Part of a small language model's weights: no biases in attention or MLP.
MLP neurons of a small language model. Each row is named by its layer, matrix (gate and up: input weights) and neuron, and shows model dimensions 96-191. Each number is 200 + 30 x the weight over its row's rms, rounded and kept within 0 to 999. A neuron's up and down rows have the sign that makes its largest values positive.
After each neuron's rows, "fires on" lists the tokens most often at its 100 highest values on Wikipedia text that the model never trained on.

L9.gate249,167,159,174,195,201,176,224,239,175,222,168,198,224,139,166,148,186,190,159,206,169,217,134,226,157,217,203,137,208,164,153,197,222,228,255,208,131,171,253,196,200,201,170,189,218,223,218,264,188,235,205,237,234,199,203,215,233,198,202,216,226,137,184,181,217,219,175,180,190,229,224,150,202,228,179,224,219,250,190,182,205,215,195,115,221,167,217,232,256,176,184,199,196,199,210,185
L9.up249,187,155,125,176,185,198,218,165,220,254,169,202,212,169,140,212,195,254,222,223,188,208,202,247,160,188,169,173,196,233,244,176,240,192,193,225,153,179,195,221,244,203,172,170,200,191,237,250,221,209,200,188,148,172,220,209,197,193,201,236,178,224,177,207,219,190,247,149,202,204,231,151,156,188,213,211,181,251,183,200,236,195,257,207,208,200,162,188,202,190,207,121,165,200,164,204
fires on: " c", " in", "ol", " w", "ro", "es"

L8.gate298,229,167,199,233,195,184,238,159,190,148,225,176,138,190,155,155,223,147,205,213,167,241,260,242,178,175,234,232,205,191,242,210,185,253,209,212,143,213,218,164,244,222,196,219,182,191,154,227,179,192,152,238,229,198,184,217,156,178,226,160,175,206,257,184,214,166,259,143,187,191,167,206,197,189,227,217,200,207,192,203,156,214,183,150,211,230,224,232,177,263,259,187,169,201,194,151
L8.up298,282,129,148,251,250,228,201,143,199,237,191,210,202,205,199,241,240,263,224,199,214,204,235,167,184,224,192,214,198,231,178,156,165,205,182,186,220,173,213,219,231,179,164,193,192,200,159,264,155,175,192,236,195,188,181,244,133,163,200,220,218,210,205,200,217,204,211,194,209,226,232,173,194,150,183,208,172,217,196,247,237,182,173,253,198,210,216,210,215,162,161,155,208,245,188,260
fires on: "c", "r"

L11.gate444,233,182,227,201,251,243,208,249,211,211,198,248,157,247,211,137,175,179,206,244,225,177,194,234,257,194,194,195,188,173,179,123,205,167,164,197,235,192,242,245,199,186,222,205,209,277,183,169,220,228,228,177,178,207,211,187,188,164,254,196,200,244,224,173,176,147,277,182,150,194,150,163,191,219,213,205,154,206,201,219,228,143,174,193,202,272,188,264,200,189,198,176,160,213,243,197
L11.up444,227,212,205,253,174,218,187,220,247,184,235,247,209,155,185,211,200,189,280,192,191,219,262,173,232,211,170,169,180,177,225,167,198,203,199,212,213,261,204,213,224,180,200,191,206,224,214,166,240,225,198,191,235,178,217,167,216,224,185,274,189,230,225,227,198,183,160,271,237,251,194,241,217,165,193,210,254,138,182,190,179,265,232,233,241,166,199,161,161,239,165,242,194,211,219,146
fires on: " the", " J", " A", " T", " a", "ing"

L3.gate330,235,157,253,252,221,130,187,219,227,201,248,185,194,154,196,226,153,241,172,181,217,165,221,200,185,223,167,177,221,190,211,184,239,156,205,172,117,213,208,167,191,185,169,224,211,218,178,130,222,177,157,145,203,199,227,183,206,200,172,231,172,228,256,182,168,209,185,235,211,180,162,225,212,225,220,191,153,186,234,210,196,135,214,208,181,235,192,186,171,238,204,199,162,239,220,191
L3.up330,237,199,178,208,204,146,250,215,182,218,245,190,219,153,224,156,164,205,240,178,220,207,199,200,213,228,194,111,213,220,201,165,183,284,262,174,198,210,276,210,159,201,224,167,186,211,220,208,182,177,184,195,181,194,145,242,137,228,142,174,226,188,239,206,181,248,232,229,166,183,189,188,201,197,216,198,199,214,201,169,156,222,204,198,190,203,189,189,269,183,137,176,194,157,245,192
fires on: "le", "es", "re", "ra", "ro"

L9.gate557,244,192,270,131,188,161,295,180,237,184,186,251,198,251,197,173,239,169,182,237,153,188,240,200,200,228,193,190,226,216,203,234,153,182,223,171,211,244,209,238,211,227,190,214,164,198,213,216,159,209,205,153,170,217,181,149,184,229,297,220,210,201,243,166,210,198,266,188,228,201,152,225,172,194,209,183,197,212,189,223,163,184,200,175,189,174,170,150,118,205,160,184,233,197,214,205
L9.up557,206,263,234,224,202,170,236,184,210,175,203,207,226,237,217,210,177,216,172,190,171,225,187,207,168,186,209,209,177,136,223,251,158,145,169,200,183,205,174,187,222,255,260,239,235,237,198,226,203,197,211,182,246,220,194,216,185,241,219,207,187,199,147,195,193,201,177,222,232,219,269,249,225,134,241,232,211,216,187,182,185,239,183,231,237,224,182,242,192,204,220,165,236,238,209,209
fires on: "ag", "ak", "ad", "ay", "k", "ov"

L9.gate138,160,207,213,133,209,208,191,175,256,164,230,169,185,180,192,176,168,180,176,164,164,220,204,245,188,154,226,246,216,185,198,136,161,242,199,155,196,207,211,223,202,170,198,165,237,174,178,163,131,152,181,201,252,134,213,199,154,225,209,267,216,240,213,159,133,168,195,170,172,189,230,180,226,204,213,198,202,200,207,206,141,216,223,220,235,217,195,208,241,213,196,247,170,201,161,180
L9.up138,208,160,170,220,191,227,214,180,236,207,203,203,166,184,236,193,251,209,224,179,183,215,201,253,173,181,167,222,236,238,190,195,191,240,263,148,182,222,192,188,234,200,214,234,211,169,154,268,197,158,186,190,167,203,210,212,205,244,258,200,232,176,204,210,206,192,179,220,236,257,208,207,166,215,235,194,216,235,169,286,168,259,213,214,232,220,233,214,132,171,220,189,260,216,136,204
fires on: "v", " l", " m", "c", "l", "g"

L2.gate148,227,194,165,198,152,264,157,198,180,204,220,200,210,204,218,189,189,216,158,202,190,188,176,179,134,187,186,191,177,223,153,206,196,202,191,215,212,259,149,200,218,252,208,222,230,143,209,183,220,218,205,174,150,139,240,181,248,195,277,221,196,234,189,191,208,161,230,191,215,142,197,195,253,203,220,159,255,230,232,199,188,196,145,186,211,222,162,209,204,225,209,256,209,190,189,199
L2.up148,199,215,195,193,219,254,175,220,167,194,220,193,198,233,215,223,209,206,166,186,202,200,172,130,206,192,149,207,220,221,191,228,194,212,197,202,206,194,167,202,226,211,221,210,218,244,159,157,219,191,255,202,175,176,230,173,242,219,212,216,207,173,189,183,167,185,225,186,185,174,195,243,211,161,230,228,205,231,202,206,199,167,208,220,234,134,186,212,208,144,157,272,214,195,167,158
fires on: "at", "an", "el", "ad", "ur"

L2.gate487,187,220,259,182,180,189,214,192,199,184,206,230,187,186,280,174,247,208,184,226,218,190,183,215,131,211,207,200,172,164,140,222,214,133,163,163,183,213,185,210,203,188,165,195,218,178,257,237,146,198,237,182,199,183,177,179,246,187,201,209,160,212,207,168,203,163,156,211,220,167,238,222,224,177,203,162,227,168,240,226,210,228,209,198,171,206,162,224,165,206,237,203,217,179,223,196
L2.up487,191,223,204,201,244,217,217,201,197,135,220,213,167,209,262,202,210,144,228,221,213,210,196,191,178,196,226,194,193,208,135,197,239,146,147,209,231,257,175,229,197,209,216,207,249,194,246,238,148,204,234,183,201,211,196,148,291,159,227,205,169,155,170,211,207,154,196,193,210,189,221,211,206,154,238,139,256,178,230,178,240,211,207,208,152,206,186,209,172,177,233,213,257,198,199,190
fires on: "ist", "ial", "at", "ch", "i", "a"

L9.gate352,196,171,167,223,185,185,225,224,211,184,165,236,235,193,125,241,163,188,143,179,220,192,142,242,170,191,192,199,188,152,222,213,243,187,214,198,143,147,156,180,176,221,197,219,190,235,237,157,148,180,248,233,183,204,198,238,152,160,220,155,233,213,225,190,217,202,251,199,210,167,220,211,206,218,184,207,236,192,185,226,259,175,202,150,226,199,151,244,200,244,212,201,155,175,215,200
L9.up352,213,157,178,197,236,179,193,206,216,198,197,173,145,234,179,164,187,217,215,240,216,183,214,223,203,194,187,242,238,213,200,181,195,173,154,230,162,182,232,176,227,234,199,208,225,150,228,254,236,227,192,193,171,218,233,246,198,175,213,186,188,194,153,204,186,211,183,204,235,162,192,219,155,198,227,205,203,173,187,221,195,214,170,216,188,200,184,219,182,237,247,171,175,196,146,225
fires on: " in", " w", " s", " a", " as"

L8.gate373,250,231,183,181,169,187,244,219,236,229,162,203,196,264,185,206,217,236,124,219,216,196,216,241,184,228,196,163,185,202,152,228,175,213,187,232,174,210,179,183,244,216,164,190,156,233,241,184,202,238,239,252,192,222,202,229,195,183,213,272,208,210,167,141,230,175,191,139,212,223,239,165,202,190,218,228,213,176,221,204,204,177,232,209,202,173,176,164,225,220,190,132,151,215,197,226
L8.up373,179,193,219,180,130,192,227,210,204,212,194,178,195,199,180,167,179,225,181,179,178,209,210,210,202,266,181,183,156,179,169,150,244,258,207,213,201,206,177,164,200,234,174,143,184,199,198,186,233,229,244,218,240,202,140,267,220,197,197,189,178,161,212,179,221,181,188,146,145,177,275,180,169,255,196,208,172,228,237,209,154,210,216,218,214,191,177,223,267,245,197,142,190,221,202,239
fires on: " f", "ar"

L6.gate75,246,179,170,169,206,235,276,235,192,196,176,174,211,188,236,191,206,207,209,161,200,192,203,215,145,182,145,229,244,210,198,199,225,208,194,246,230,189,257,250,190,185,214,174,233,279,229,219,205,163,204,202,182,189,163,181,231,211,206,186,149,223,210,170,186,206,186,156,292,172,218,225,209,138,245,242,197,173,192,240,248,191,185,182,194,198,156,226,178,217,175,190,229,198,189,228
L6.up75,210,188,184,227,240,229,206,256,192,182,211,211,204,198,205,220,160,137,167,195,199,213,181,241,207,129,188,180,185,141,214,165,231,182,218,230,191,206,225,166,203,156,237,179,184,218,210,217,216,193,196,160,226,255,208,273,206,183,161,220,232,289,206,187,171,189,180,186,242,216,209,232,176,206,218,192,184,194,190,222,227,181,223,196,201,194,133,190,189,233,173,202,186,173,204,194
fires on: "g", "ur", "at", "ou", "i", "o"

L8.gate423,190,205,176,240,174,188,179,223,220,210,146,197,254,195,200,204,161,193,181,243,187,214,237,171,240,263,171,233,218,231,240,225,236,127,165,167,206,195,190,238,180,176,196,168,214,146,203,198,247,246,214,141,188,222,182,196,214,184,236,187,242,195,216,160,246,142,233,183,210,237,246,202,189,224,168,214,198,175,220,223,243,266,266,149,196,202,154,221,246,142,198,181,226,143,173,176
L8.up423,207,194,175,232,189,212,205,187,217,207,218,170,190,198,212,212,155,191,222,198,212,200,194,189,172,213,197,224,260,168,216,262,252,194,200,204,236,222,161,234,252,293,219,175,222,151,214,230,202,195,241,167,211,237,198,197,222,223,215,214,230,235,195,152,189,182,203,220,144,197,194,191,142,203,197,115,176,206,219,232,253,242,232,210,215,193,204,163,154,178,184,231,198,154,195,192
fires on: "t", "op", " to", "et"

L2.gate408,179,261,176,180,154,220,193,178,198,206,199,186,185,206,229,169,223,246,120,234,217,241,141,184,166,227,190,208,163,189,178,188,253,209,214,161,193,229,196,192,208,239,184,213,164,193,193,231,193,205,202,179,194,212,214,181,221,192,209,200,172,248,183,190,191,220,219,177,246,153,258,213,198,241,192,188,219,219,205,221,205,202,207,181,185,209,164,198,181,190,210,158,196,217,196,178
L2.up408,198,213,183,163,149,218,138,205,199,208,206,151,170,221,219,200,249,211,133,238,255,251,175,219,208,198,214,175,179,178,172,221,225,224,155,143,173,219,160,184,182,197,186,167,185,155,160,212,171,243,163,205,206,227,218,236,209,217,164,150,177,231,178,209,147,205,208,164,225,137,260,214,172,252,197,207,181,213,193,214,198,185,247,214,190,215,185,205,185,164,203,195,210,238,194,196
fires on: " b", "oc", " f", " v", " m", " l"

L11.gate30,174,199,209,202,208,178,216,206,222,181,179,227,191,220,188,183,208,156,204,263,228,169,189,252,229,181,222,180,119,209,206,204,200,141,246,197,203,177,197,207,147,221,195,249,186,259,194,169,161,184,208,192,223,166,169,165,176,253,153,225,227,250,244,157,162,147,232,251,203,226,196,177,174,259,201,221,188,161,225,215,199,171,151,178,198,233,187,228,164,207,201,203,183,197,187,136
L11.up30,229,227,211,229,227,190,190,168,211,219,188,231,212,120,239,201,202,201,206,151,169,207,194,181,241,146,189,235,212,229,183,176,207,266,237,198,177,215,261,254,163,169,195,163,235,221,178,250,225,235,185,184,170,233,212,171,219,215,237,218,174,217,202,169,234,114,211,199,219,190,181,202,224,182,134,207,268,202,156,205,220,232,231,249,215,151,188,261,193,188,217,191,197,205,204,265
fires on: " J", " Y", "J"

L3.gate427,245,213,204,211,161,228,225,189,176,212,211,226,235,175,204,211,221,180,194,253,165,157,242,137,156,215,138,187,213,167,174,241,240,148,198,183,219,199,224,224,175,178,173,207,219,212,251,195,223,214,210,200,198,186,168,177,214,221,234,221,203,194,214,191,238,195,231,193,262,177,219,221,150,179,206,168,210,178,204,241,206,201,182,208,235,193,184,245,176,176,164,203,234,190,252,228
L3.up427,221,203,171,220,143,235,176,215,190,180,256,176,140,221,226,221,155,147,194,200,236,178,212,204,185,153,187,222,209,185,195,220,192,187,209,218,220,205,184,204,222,236,242,218,237,212,195,189,216,188,232,167,253,179,221,205,190,192,260,260,271,220,169,187,179,156,196,207,171,141,211,221,144,183,268,177,240,265,202,247,194,205,195,240,231,208,210,249,165,193,212,187,178,224,207,163
fires on: "ad", "op", "at"